{"num_hidden_layers": 16, "hidden_size": 320, "num_attention_heads": 5, "num_key_value_heads": 5, "head_dim": 64, "intermediate_size": 1280, "vocab_size": 2048, "hidden_act": "tanh_gelu", "norm": "layernorm", "norm_place": "pre", "norm_eps": 1e-05, "positions": "learned", "qk_norm": false, "attn_scale": 0.125, "bias": "all", "tie_word_embeddings": true, "parallel_block": false, "init": "normal", "init_std_qkv": 0.0233, "init_std_o": 0.00413, "init_std_up": 0.0233, "init_std_down": 0.00413, "optimizer": "adamw", "learning_rate": 0.0014, "beta1": 0.9, "beta2": 0.99, "weight_decay": 0.33, "lr_head": 0.00786, "warmup_steps": 540, "schedule": "wsd", "decay_fraction": 0.697, "decay_shape": "linear", "final_lr_fraction": 0.0, "batch_tokens": 131072, "max_seq_len": 512, "doc_mask": false, "z_loss": 0.0001, "train_tokens": 568300000, "max_steps": 4336, "dataset": "wikipedia_en"}
MLP neurons of a small language model. Each row is named by its layer, matrix (up: input weights; down: output weights) and neuron, and shows model dimensions 176-303. Each number is 128 + 24 x the weight over its row's rms, rounded and kept within 0 to 255.
After each neuron's rows, "fires on" lists the tokens most often at its 100 highest values on Wikipedia text that the model never trained on.

L8.up1175 [126 141 126  49 136 112 161 127  83 142 165  99 132 140 138 130 135 111 140 144 120 150 120 156 121 166 155 148 119 119 137 138 142  98 107 149 171  97 136 132 127 130 120 148 125 119 111 141 145 107  84  77 115  94  88 141 152  78 125 141 113 136 150 102 104 133 124 147 136 108  92 128 156 176  97 142  78 119 121  72  95 165 123 168 124 168 145  77  90 134 163 142 156 135 136 118 127 167 138 112 133  84 137 141 146 144 155 147 115 137 109 148  97 102 142 105  97  99 122 121 135 161 145 170 126 145 106 133]
L8.down1175 [142 112 101 111 168 146  99 121 136 143 128 147 133 106 107 110 134  90 153 108 131 155 116 130 160 127 117 121 109 106 106 111 126 126 136 122 135 100 105  97 103  88 163 152  96  91 133  94  96 106 125 200 136 182 160  98 106 153 106 138 139  79 132 173 155 155 103 138 150 108 158 120 126 106 177 152 111 167 133 145 139 103 124 106 131 110 104 140 109 137 117 146  99 126 153 118 119 137 122 135  88 145 115 123 130 133 126  95  94 143 150  70 155 127 122 135 148 168 145 116 166 120 109 115 158 129 138 128]
fires on: "ed", "t", "ing", "d", " 19"

L8.up1257 [103 144 133 130  82  87 166 174 122 131 181  97 143 147 133 121 142 157 122 123 135 145 136 144 111 134 115 149 150  83 130 129 120 167 127 175 168 116 151  83 117 142 145 136 123 132 148 146 115 154  81  76 122 129 163 142 179 159 154 104 150  80 133 134 121 108 163 176 126  99 125  99 143 162 152 136  85 125 182  90 130  97 122 151 158 104 130  80 154 120  79 112 124  93 193 156 133 121 110 153 128 126 129 101 136 130 161 136 108 101 102 103 109 101 131  98 111 183 114 102 157 115 152 132 109 108  92 108]
L8.down1257 [124  79 128 131 129 137 154 137 144 154 127 114 135 117 172 151 151 127 120 132 119  93  82 140 110 157 100  79 128 187 151  63 169 111 100  83 135 163 152 124 147 118  65 120 100 112 133 149  83 152 134 134 151 110 115 119 134 168 127 154 126 159 164 131 173 156 132 140 178 159 117 102 144 123 108  78 111 158 121 148  83 104 151 109  85 122 116 141 144 104 140 108  81 123 105 126 166 105 144 126 128 159  81 159 171 149  97 112 152 125  87  78 140 102 166 108 171 139 141 100 104 122 110 105 132 147 125 146]
fires on: "y", "tic", "re", "d", "b"

L9.up213 [157 138 155 134 157 140 130 125 138 146 119 134  86 142  99 128 164 147 143 165 144 129 118  89 155 128 122 127 133 103  80 165 131 143 110 130 120 122 120  95 132 120 153  81 118 128  95 106 134 117  62 129 103 141 106 129 151 114 160 115 134 134 147 125 110 108 143 150  81 135 178 117 164 143 128 153 110 152 159  65 138  98 120 144 149 139 147  92 178  92 201 157 136  75 160 129 108 139 109 135  72 141 115 156 139 121  77 127 159 148 126  96 116  95 140 109 117 115 126 153 123 175 130 152 135 113 167 161]
L9.down213 [148 151 113 120 158 108 116 149 105 112 147 147 133 148 146 120 141 155 178 124 125 114 126 229  96 161 190 124 142 116 153 123 104 128  84 140 189 130 134  85 139  94  95 117 112  88 143 132 149 128 140 132 102 155 167 123 152 110  96 121 133 136 111 146 171 126 156 123 162 121 148 110 141 119 152 124  97 134 134 161 105 129 121 146 122 105 115 170 107 126 108 122 108 178  80 171 131 142 106 107 164 142 130 172 155 141 156  47 126 131 123  87 145 122 127 111 128 145 165  99 139 133 108  77 109 104 143 166]
fires on: "p", "ed", "ly", "s", "g", "ally"

L7.up1256 [120 112 120 133 123 140 138 141 140 145 127 109 124 139 114 144 118 161  98 130 134 126 127 109 129 128 115 129 155 136  97 101 138 139 145 121 135 130 124 118 131 122 145 211  92 168 134 169 104 139  74 125 115 134 125 112 157 117 139 121 107 127 159 123 114 116  96 162 142  83 115 128 191 159 144 120  97 140 101  94 112 156 156 169 105  92 117  94 138 126 129 170 154 149 129 145 134 104 106 158  96 100 126 113 132 165 152 121 150 143  99  81  84  74 173 126 141 142  84 160 136 129 132 105 161 101 152 111]
L7.down1256 [139 132 100 103  83  93  77  99 109 128  65 149 152 129 162 161 107 104 125 152 109 154 120 120 153 112 115 180 176 106 156 118 120 112 117 187 136 155 130 118 141 114 112 119  87 105 112 146 165 161 117 126 131 140 134 143 104 138 121 143 161 110 169 126 113 115 157 125 135 118 141 147 117 149  96  97 135 110  90 145 120 116  88 121 143 130 131 151 103 113 163 167  89 152 115  98 151 164 190 107 157 175 126 144 136 128 116 130 146 114 118 112 123 156 132  95 104 156 158 112 129 160 149 132 107 184 105 149]
fires on: "or", "in", "er", "our", "ide"

L8.up253 [135  81 124 126 135 126 141 133 155 139 157 136  96 173 131 150 104 131 108 142 132  95 142 157 146 139 167  95 119 152 129 114 115 127 111 152  87 120 151 111 147  83 142 156  87 128 107 159 114 139  93  99  96 144 141 135 138 129 122 121 142 140 137 148 121  97 162 148 115 127 153 111 101 156 142 128 157  95 151 100  89 123 103 178 143  92 164 118 137 143 127 101 128 135 143 149 171 110 111 106 155  82 120  93 116 180 147 105 144 149  98 102 129 106 126 164 116 160 135 102 149 195 152 108 152  99 151 103]
L8.down253 [126 127 111 113 118 112 116 135 110 120  99 106 177 148 115 123 134 146 120 101 122 154 116  88 141 119 144 168 161 122  85 117 128 133 153 113 142 130 128 158 103 182 109 126 143 124 129 139 121 112 113 121 189 113 188 118  95 140 144 146  97  77 122  86 126 166 107 161 151 132 119  99 120 122 123 109 127 152  76 112 153 137 148  86 150 132 134 139  99 134  66 114 128 115 139 128  89 110 127 151  94 140 135 113 123 100  66 130 144 119 129 121 114 144 136 139 138 125 127  92 113 114 100 146 116 113 136 125]
fires on: "d", "b", "ed", "c", ":", "tch"

L9.up1078 [130 121 156 130  71 137 120 164 179 130  82 142 151 164 119 180 135 131  91 113 127 140 120 161 125 153  87 149 127 115 117 123 131 135 109 119 109 115 134  95 129 135 169 136  63 192 163 132 133 117 103  80 123 136 128 120 162 110 152 133 146 107 129 150 101 150 110 143 121 139 158 150 115 120 108 163 128 142 144 126  94 118 111 124 102  91 139 108 135 124 124 108 149 124 151 138 195 122  91 115  91 148 123 139 117 142  97  98 129 129 115  73 121 121  86 158 112 175 138 167 133 150 110  85 134 138 155 123]
L9.down1078 [143 117  88 110 138 158 129 103 149 179  81 157  87 128  98 111 116 133 104 162  96 133 120 166 147 141 114 131 136 136 130 134 118 135 102 140 118 127 155 199 129 148 154 122 137 154 145 149 144 118 106 115 135 118 157 122 143 123 101  94 144 142 124  78 108 156 157  79 163 105 120 129 154 118 108 107  99 177 126 158 126 123 138 123  88 116  87 161 147 165 125 122  98 101 114 115 152 121 120 132 135 150 206 117 144 130 116 152 127 125 214 122 172 110 139 151  98 127  90 144 145 137 110 127 138 128 130 133]
fires on: " |", "s", "%", "+", ".", ","

L8.up1215 [106 131 116 129 128 148 112 151 170 135 144 127  93 148 112 135  90 100 121 121 158 158 134 117 122 126 143 159 103 183 103  97  85  87 126 118 119 116  73  93 129 122 156 154 106 146  94 139 136 112 103 108  93 102 123 115 164 140 145 163 146  89 133 154 113 100 119 172 101 122  74 103 140 119 111 157 133 104 145 146 124 135 113 146 185 133 166  99 133 125 139 125 134  97 149 133 155 101 122 103 156 110 154 107 134 136 140 123 150 120 118 111  96 118 137 109 117 117 137 126 140 143 145 143 151 108  82 131]
L8.down1215 [167 126 107 120 110 153 111 141 142 152 126 105 115 135 139 119 125 141 105 133 116 110 116  93 113 151 118 171 126 121 152 156 134 140 181  79 128 160  71 150 127 114  70  88  71 124 132 124 124 131 110 125 182 148 137 158 132 113 166 107 139 118 134 153  97 130 133 109 171 131  95 137 164 122 115 108 116 132 181 121 142 145 107 120 109 165 108 133 129 114  76 133  92  99 128 126 172 160 138 142  83 108 123 125 135 131  99 168 137 180 129 186 157 128 145 110 142 150 140  88  88 119 148  99 139 165 170 160]
fires on: "a", "c", "i", "u", "d", "ac"

L9.up862 [123  95 122 122 102 169 124 155 118 165  99 141 138 139 140 147 169 147 134  90 136 151 110 136 135 143 103 146 116 129 109 123 134 141 111 157 123 115 116 141 118 106 119 152 122 150 116 132 135 122 108 122 152  92 102 157 175 134 112 131 147 124 144 117 141  72 125 141 109 150 164 137 137 130  94 143 125 148 109 113 118 144 122 162  99 147 173 123 122 143 157 107 130 124 144 125 124  99 101 131 107 131 127 173 108 119 103 135  89  98  95 110  98 127 135 130  86 115 128 125 140 155 128 103 195 140 135 126]
L9.down862 [159 122 144 121 113 129 158  98 142 105 131 144 119  96  81 113 121  78 125 169  76  98 110 138 123 127 116 143 140 133 149  94 160 111 117 100 135 154 144 162 102 145 133 149 118 126 168 112 172 114 161  88  94 113 159 104  91 108  78 124  92 137 116 128 125 162 117 123 156  65 159 149 117 137 141 128 150 118 110 164 150 132 126  92 146 120 137 155 118 177 128 109 117 159 152  90 136 112 125 156 161 152 110 137 142 127 149 173 110 137 184 127 152 115  94 154 122 131  97 118 122  96  89 121 113  94 106 148]
fires on: " ", " |", "0", ",", " 0", " and"

L8.up1072 [126 135  99  94 124 132 131 131 140 127 123 124 109 134 101 139 121 126 151 152 174 138 108 114 126 128 105 106 159 115 125 132 130 114 118 121  69 117 153 140 168 144 161 123 148 148 126 108 105 133  44 141 151 115 122 146 183 126 137 129 113 102 118 139 128 148 145 133 111 128 169  81 146 145 112 103 150 154 150  86 130 140 117 192 127 127 117  99 147 131 133 117 191 145  94 151 127  79 149 136 103  91 100 126 130 133  86 140 167 162 106 133 128 111 150 109 155 130 120 158 175 137 148 151 124 134  99 116]
L8.down1072 [119 131 139 102 121  95 101 172 113  83 159 189 110 141 102 149 108 110 139 154 140 104 170 159 161 111 147 128  94 110 164 125 147  81  94 125 168 161 140 121 133 108 137 100 124 121 122 168 154 128 171 123 120 131 116 124 166 172  87 134 159 146 128  93 168 145 125 123 111 159 141 160 105 130 121 142 125 109 133 141 132 106 166 122 188 115 129 169 118 116 139 155 138 136 117 102 120 147 127 151 168 153  92 152  97  96 153 100 124 102 155 105  65 119 129 103 127  88 143 125  94  96  73 140 108 111 119 153]
fires on: "s", "ed", "ran", "ra"

L12.up397 [123 105 117 164 154 102  94 125  91 105 127 124 143 167 101 173 126 127 138  90 140 118 109 126 172  88 139 162 148 101 109 135 116 165  94 166 148 130 131  94 145 144 162  99  94 177 147 146 136  72  99 120  70 154 104  87 138 145 184 143 143 145 181  65 150 152  77 156 126 129 120 125 125 124  81 129 124 171 115 136 127 112 100 133 125  97 102 126 121 112 124 142 122  95 142  75  86 137  90 157 160 169 128 146 118 146 114 131 119 166 159 101 126 137 134 154 135 108 127 142 136 141 136  92 108 139 162 115]
L12.down397 [126 150 114 122 125 121 100 162 144  85 165 149 135 108 104 114  96 126 135 131 121 119 162 100 136 159 124  86  94 152 140  98 112 117 131 123 119 107 149 157  90 164 138 174 151 113  74 119  84 195 126 170 154 126 165 154 111 131  99 129  95  86 133 156 154 119 142 145 136 114 117 122 135  84 122 114 155 101 105 120 138 134 127 112 116 127 131 127 145 122 121 119 145 141  90 169 137 161 132 135 124 104 100 133 141 106  94 149  82 124 107 132 140 128 124  99 116 129  91 103 133 112  96 126 115 117 125 142]
fires on: " Ar", "ur", "ce", "as", " an", "s"

L8.up731 [128 110 103  97 119 116 154 138 171 142 109 141 140 140 113 146  90 107 122 157 156 119 132  77 123 164 131 129 158 107 119 117 124 130 108 109 133 127 146 111 123 125 152 133  77 129 138 128 140 143 140  96 146 120 158 160 166  78 115 115 146 122  91  93 140 119 116 156 108  97 158 101 151 125 145 162  95 117 188 108 106 160  97 127 127 173 137  85 167 139 138 143 172  95 137 165 148 117 126 143 127 124 114  96 113 138 161 136 132  85 106  93 118  70 102 124 113 147 108 177 131  89 155 120  95 150 139 123]
L8.down731 [130  98  80 147 118 156  98 185 117 103 120 129 140 132 124 125 138 114 122 151  95 140 129 122 149  73 126 130 149 134 155 181 115 113 135 128 157 121 119  85 153 109 111 132 127 126 120 146 142 119 116 125 111  99 134 117  87 184 123 171 131 142 158 135  82 143 158 125 149 150  96 123 110 182  96  87 121 153 109 175 140 167 123 109 139 118 104 140 132 140 117 146  82 136 115 129 150 141  98 132 130 164 150 122  70 164 136 131 140 130 134 125 137 130 105 170 118 111 156 101  91 135  98  86 161 111 129 156]
fires on: "d", " and", "er", "in", "ed", "at"

L9.up743 [140 110 163 134 137  89 158 163 158 163 187 102  98 118 148 142 141 125 146 116 151 130 139 108 190 164 137 168 139 138 107 133 136 172  94 102 118  78 156 145 109 113 140 130  91 145 115 121 126 133 106 126 151 130 143 145 133 105 138 138  94 124 141  88  97  84  99 160  93  76 113 148 190 103 109 133 126 123 135 112 115 153 118 149 105 126 122  94 111 136 128  87 174 127 149  90  98 122 117 136 134 145 117 123 113 114 134 122 126 108 100 117 107  94 115 149 121 117 134 122 183 134 167 145 127 145 111 136]
L9.down743 [141  94 107  87 100 136 150  96 153  93 117 140 147 128 135 155 155 125 120 127 127  90 139  96 131 147 113 129 120 149 138 129 185 141 120  96 129 138 142 148 104  96 126 147 122 114 136 101 122  99 130 155 128 159 105 116 126 159 105 127 108 126 128  98 100  91 132 130 128 133 129  99 139 139 152 166 145 159 117 125 162 110 105 105  79  92  97 132 110 144 152 142 123 114  93 165 137 134 131 139 127 111  97 145 103 140 114 102 159 133 106  97 162 123 111 112 152 139 125 131 105 128 126 133  93  94 103 144]
fires on: "ing", "d", "y", "ten", "ti", " |"